config = dict(
    d_mlp=1024,
    norm_place='pre',
    positions='rope',
    rope_base=89700.0,
    rope_fraction=0.5,
    qk_norm=True,
    attn_scale=0.125,
    init='normal',
    init_std_up=0.0317,
    lr_mult_o=3.0,
    lr_mult_down=0.7,
    beta1=0.95,
    warmup_steps=143,
    seq_len=256,
)
MLP neurons of a small language model. Each row is named by its layer, matrix (gate and up: input weights) and neuron, and shows model dimensions 48-111. Each number is 200 + 40 x the weight over its row's rms, rounded and kept within 0 to 999. A neuron's up and down rows have the sign that makes its largest values positive.
After each neuron's rows, "fires on" lists the tokens most often at its 100 highest values on Wikipedia text that the model never trained on.

L9.gate14,198,198,211,194,196,298,209,228,220,193,187,195,241,225,170,135,161,171,198,258,203,176,167,260,193,193,176,168,195,205,243,165,210,222,188,231,197,156,239,301,166,254,185,228,185,179,117,200,205,141,239,197,173,154,180,242,222,175,212,199,201,209,228,170
L9.up14,231,211,158,193,181,121,174,176,265,238,165,180,181,115,152,177,195,215,191,231,198,260,259,167,234,222,143,188,190,153,192,151,195,120,182,211,229,210,177,243,148,288,230,177,196,169,146,143,186,164,192,161,176,190,195,140,215,210,197,193,199,245,235,204
fires on: " (", "\n", "  ", ",", " at", "\n\n"

L9.gate304,157,227,189,245,139,209,187,166,199,222,170,209,208,282,182,318,199,252,186,182,228,173,217,233,207,237,289,223,195,188,250,253,176,143,223,257,267,304,222,250,200,241,240,199,147,234,168,228,234,185,181,184,189,232,204,150,174,230,165,149,221,302,258,167
L9.up304,260,204,200,191,189,239,202,170,208,209,236,216,155,156,243,285,185,197,210,139,271,204,259,177,280,201,203,225,203,106,298,129,130,191,203,209,151,225,148,253,198,184,130,248,151,231,196,152,235,203,163,172,247,182,240,213,223,199,195,203,152,206,166,192
fires on: "-", " post"

L9.gate978,136,156,266,181,135,212,165,193,153,243,198,189,175,192,175,258,227,187,223,231,183,238,198,175,153,220,212,185,244,207,170,176,127,160,258,197,165,140,269,167,157,207,203,211,250,286,171,211,228,221,188,222,177,214,222,160,262,155,166,187,202,133,241,337
L9.up978,214,190,166,186,164,210,221,215,162,195,222,116,200,182,235,215,169,211,181,198,227,227,232,274,142,142,188,202,238,235,201,140,188,205,215,223,236,245,277,197,189,192,192,210,209,206,200,242,219,204,247,193,193,121,152,176,195,202,193,195,196,124,96,228
fires on: " was", " were", " had", " be", " been", " has"

L6.gate319,151,184,215,246,231,182,178,204,190,236,179,115,226,144,243,159,194,118,259,172,172,174,254,190,221,109,246,189,169,159,183,170,173,176,214,227,177,275,187,154,148,240,195,231,177,171,221,235,140,207,189,195,160,177,166,187,257,116,175,224,231,200,146,196
L6.up319,169,233,175,214,214,216,119,179,212,159,160,159,264,220,226,241,188,219,186,227,198,202,194,180,177,168,165,241,142,211,213,218,193,220,185,240,266,157,292,219,218,245,160,199,186,194,135,200,260,187,138,222,208,192,163,188,118,213,183,228,201,152,190,209
fires on: " coach", " player", " footballer", " game", "er", " match"

L2.gate865,186,189,114,242,145,179,156,224,244,166,200,213,145,214,245,202,221,120,273,181,173,213,249,157,284,202,155,211,194,267,154,240,215,188,164,159,256,174,166,193,242,228,164,289,201,134,220,144,179,179,305,183,125,198,242,194,255,143,253,173,213,168,172,218
L2.up865,198,196,262,174,151,175,185,236,219,143,184,131,222,185,205,178,178,183,145,242,188,187,215,169,226,218,229,240,184,189,194,218,233,146,166,144,164,135,128,173,301,167,151,182,206,241,128,225,153,230,127,197,160,155,218,190,180,125,174,160,255,234,228,208
fires on: "-", "la", "10", "tle", "d", "1"

L11.gate491,181,163,220,194,212,215,173,247,191,186,217,168,251,197,213,188,253,185,193,198,238,132,220,211,199,216,129,125,178,178,180,200,171,165,176,108,192,153,197,201,211,270,179,253,224,270,185,196,211,238,256,188,198,168,165,206,179,178,178,202,210,210,183,192
L11.up491,211,271,235,251,247,207,178,245,186,196,203,231,161,190,256,180,203,194,116,167,174,143,230,184,252,158,154,264,260,338,186,256,232,231,142,169,223,239,134,154,184,230,200,202,158,210,285,263,211,228,253,226,197,241,223,119,193,230,174,204,166,172,245,226
fires on: " to", " will", " would"

L11.gate82,199,197,173,232,169,141,183,239,191,159,212,224,196,178,195,162,206,174,164,168,183,162,185,238,219,242,231,222,218,216,124,152,170,172,211,210,193,213,227,183,253,223,286,184,134,250,201,247,190,160,176,151,248,124,211,161,226,199,192,196,157,131,181,210
L11.up82,200,193,188,275,205,198,273,248,277,214,167,183,194,209,94,196,139,300,179,238,238,189,194,232,213,151,172,124,196,252,285,206,188,172,191,219,188,175,179,166,195,220,244,189,180,222,284,225,218,224,228,258,220,166,133,198,184,220,122,154,193,180,222,214
fires on: "\n ", "  "

L2.gate629,156,188,243,245,167,177,144,265,187,221,223,171,238,163,190,182,228,237,194,219,217,230,166,149,279,166,235,200,163,251,134,228,129,224,157,140,289,241,218,113,236,204,160,224,185,186,165,232,213,193,175,247,144,133,174,179,240,132,230,235,221,141,239,266
L2.up629,194,172,258,180,246,192,152,231,203,224,182,171,176,239,175,183,131,161,214,195,123,120,174,223,183,159,231,200,204,194,219,232,255,243,217,244,262,226,182,175,263,175,201,186,181,196,175,194,233,207,125,245,148,179,200,180,226,149,183,228,258,203,179,130
fires on: "d", "ne", "l", "ly", "de"

L12.gate751,158,255,186,153,268,162,175,240,164,204,154,118,274,190,215,194,191,172,224,169,184,212,221,229,218,158,223,186,142,265,136,227,199,170,253,134,253,199,234,204,157,214,202,200,144,156,169,244,168,147,163,167,202,159,154,175,148,132,216,200,233,182,160,219
L12.up751,220,241,251,171,276,143,156,234,179,274,290,229,227,219,174,219,216,181,149,197,244,163,182,211,247,110,160,147,269,231,203,160,185,231,228,278,195,249,204,155,214,205,135,160,131,242,161,186,256,228,174,189,179,204,230,205,222,146,195,239,172,132,226,235
fires on: " a", " per", " |", " first", " an"

L8.gate911,215,258,184,235,155,193,197,182,171,191,234,245,191,185,300,220,197,264,185,128,204,229,189,196,232,156,225,216,153,271,210,202,163,181,287,217,193,161,215,215,189,206,215,258,239,229,179,241,212,199,190,269,229,188,229,214,202,197,230,238,129,256,175,230
L8.up911,212,163,235,244,193,156,154,284,191,216,208,142,200,231,73,230,183,222,228,266,208,226,199,181,199,234,176,293,234,278,203,128,160,142,145,245,215,136,214,168,213,185,196,229,202,215,205,219,173,176,218,238,207,223,210,142,238,268,195,218,183,207,207,195
fires on: " |"

L10.gate678,221,224,207,186,130,219,232,215,170,149,135,153,175,261,294,242,150,271,181,228,233,154,231,145,189,205,185,260,256,276,257,155,218,157,221,252,186,202,215,191,147,190,220,298,297,203,203,328,223,258,186,187,198,197,225,181,237,153,177,139,237,158,294,244
L10.up678,213,149,215,140,182,206,259,191,191,141,188,215,192,263,204,234,161,197,227,166,189,178,182,171,186,211,164,248,211,196,208,113,209,275,185,247,241,169,227,267,224,174,105,230,267,218,167,285,261,193,224,227,229,132,212,220,211,231,157,210,184,214,164,235
fires on: " is", " are", " was", "s", " became", " were"

L2.gate987,228,138,211,195,197,212,238,193,102,226,140,193,212,153,131,249,217,294,198,238,214,182,204,187,205,229,206,202,176,172,184,151,248,196,172,195,244,253,240,272,187,193,119,227,214,164,220,254,166,162,166,141,293,198,246,161,199,153,246,227,218,217,200,210
L2.up987,204,168,207,169,259,198,112,192,168,202,161,216,258,131,144,169,162,177,209,206,230,209,217,111,234,192,192,149,248,187,179,171,209,164,178,248,217,155,268,238,253,189,268,238,221,166,268,172,249,176,190,212,180,201,162,180,182,153,225,195,175,198,221,196
fires on: " t", "T", "t", "c", "ent", "on"

L4.gate1,165,241,184,177,176,173,240,210,205,145,157,202,164,219,224,233,272,136,234,229,179,192,137,205,221,181,245,262,177,213,127,299,170,200,225,158,258,166,256,188,152,207,198,292,241,157,199,232,206,169,168,172,225,186,171,114,191,205,202,251,264,235,210,201
L4.up1,226,194,222,211,170,154,226,256,198,183,198,177,193,185,142,224,235,152,209,159,172,70,222,255,163,211,179,212,288,152,208,205,252,191,220,187,194,168,222,207,205,197,190,267,148,228,141,186,134,137,120,221,151,152,188,155,215,106,232,177,201,225,179,141
fires on: "ly", "d", "ed"

L4.gate406,188,238,241,145,170,248,217,168,204,166,241,277,254,195,195,133,231,138,193,255,167,176,201,223,211,196,84,219,114,187,232,216,205,211,213,105,155,115,150,211,191,254,232,207,165,251,154,253,169,216,195,202,164,144,234,205,162,158,199,283,215,150,133,140
L4.up406,217,215,222,187,146,232,146,275,248,154,223,265,203,178,195,219,200,150,108,194,178,187,194,200,176,201,241,221,294,206,158,261,165,214,161,132,187,143,155,186,280,217,210,200,188,200,199,246,200,255,181,227,204,206,217,247,220,160,290,215,278,187,242,203
fires on: " in", " to", " are", " of", " was", "s"

L6.gate48,222,276,244,184,175,259,199,178,297,236,167,179,182,150,212,182,153,205,171,213,240,258,176,174,181,238,236,271,201,210,204,171,125,213,177,229,159,173,154,235,189,202,252,190,219,218,213,221,157,210,182,181,277,163,182,229,174,114,172,233,209,225,226,193
L6.up48,240,255,235,188,200,198,200,255,176,284,241,153,186,176,129,181,199,225,151,206,181,283,204,166,218,207,198,230,216,161,221,211,181,164,237,144,157,279,221,242,203,271,183,186,172,147,212,110,156,147,210,204,199,207,177,252,169,171,200,234,170,248,205,259
fires on: "\n\n"

L12.gate955,247,218,224,130,199,246,169,193,190,178,211,185,225,270,184,265,228,201,225,255,180,231,264,154,215,272,229,250,190,213,175,197,204,171,193,199,241,199,206,210,164,174,234,246,219,201,171,263,182,265,236,213,252,177,236,193,247,228,169,225,172,126,184,328
L12.up955,157,153,186,123,126,206,182,227,211,214,201,145,207,173,232,197,197,252,190,216,192,274,279,241,267,237,263,228,201,225,189,247,223,134,207,209,278,207,133,176,246,204,144,192,187,201,139,172,143,226,190,177,259,184,254,221,259,199,228,229,154,119,173,238
fires on: " was", " is", " she", " he", " were"

L12.gate811,181,177,205,175,232,233,168,188,173,223,228,231,268,234,292,134,168,176,199,209,184,159,184,180,148,212,185,244,204,172,201,262,160,245,315,148,239,204,259,233,148,223,245,175,108,134,168,243,167,190,153,318,188,177,121,196,160,236,201,200,245,241,212,157
L12.up811,204,277,135,165,208,175,149,176,258,174,177,249,212,227,211,229,152,242,228,133,219,180,234,242,229,211,161,185,194,207,177,195,161,221,230,235,133,230,157,214,194,171,194,223,161,200,188,180,268,242,185,224,181,210,210,182,197,149,234,116,144,125,232,181
fires on: " a"

L11.gate385,144,256,138,268,153,242,159,142,205,246,141,240,196,250,217,225,278,293,212,215,223,164,240,209,281,211,263,177,134,203,162,136,166,207,208,208,211,206,198,272,229,199,221,149,170,144,164,230,283,185,185,211,215,176,153,141,234,205,190,145,250,223,258,121
L11.up385,269,262,216,195,183,174,84,175,206,255,161,279,219,223,189,250,218,190,196,151,216,180,220,199,230,226,270,248,188,248,163,260,208,196,178,180,172,226,253,147,214,173,166,218,227,227,217,178,227,197,203,253,263,91,187,161,287,110,234,215,254,300,164,105
fires on: ",", "-", " and", "s", " the"

L6.gate768,196,285,175,264,216,215,236,242,159,171,247,155,181,160,155,144,176,155,240,175,192,181,152,209,253,195,233,276,200,175,241,230,134,192,233,164,142,222,162,193,219,250,231,193,226,203,178,136,201,275,211,182,237,195,163,188,115,93,228,242,215,197,169,265
L6.up768,180,142,294,289,168,217,247,219,204,264,205,256,155,177,199,242,139,233,187,206,197,245,218,206,176,248,184,227,145,298,260,197,243,196,220,149,170,236,208,254,152,243,228,212,157,211,150,150,90,268,246,224,237,153,229,183,233,177,146,203,139,191,182,196
fires on: ".", ",", "\n\n"

L12.gate121,218,170,210,168,232,132,270,183,196,184,233,225,201,165,171,192,238,272,199,220,207,265,181,179,242,212,233,173,167,159,215,183,214,159,166,192,260,151,185,218,247,192,171,220,157,152,232,237,193,201,192,197,240,206,139,156,173,205,221,223,271,187,198,180
L12.up121,152,172,277,193,244,282,227,227,191,239,271,247,219,164,182,145,226,191,190,226,210,242,227,139,265,170,177,129,222,204,191,196,214,199,180,199,209,206,191,204,194,221,235,179,192,149,177,248,247,265,214,188,186,251,168,188,187,174,251,235,213,174,180,295
fires on: "T", " p", "C", " t", "f", " f"

L8.gate948,260,187,181,275,131,168,200,211,183,218,226,204,265,200,138,143,204,157,111,171,178,136,191,242,213,194,186,129,199,249,111,165,184,224,226,163,214,147,189,219,175,171,147,250,147,224,204,198,209,177,268,201,173,195,153,233,100,171,185,280,229,123,234,156
L8.up948,209,238,138,197,188,178,99,236,192,222,244,156,156,224,252,179,213,205,165,251,157,197,181,214,136,210,167,203,164,258,213,192,168,220,201,148,206,243,227,205,123,185,215,211,222,274,195,186,235,189,188,222,174,193,227,121,112,206,189,177,192,116,270,160
fires on: " into", " to", " of", "D", " between", "B"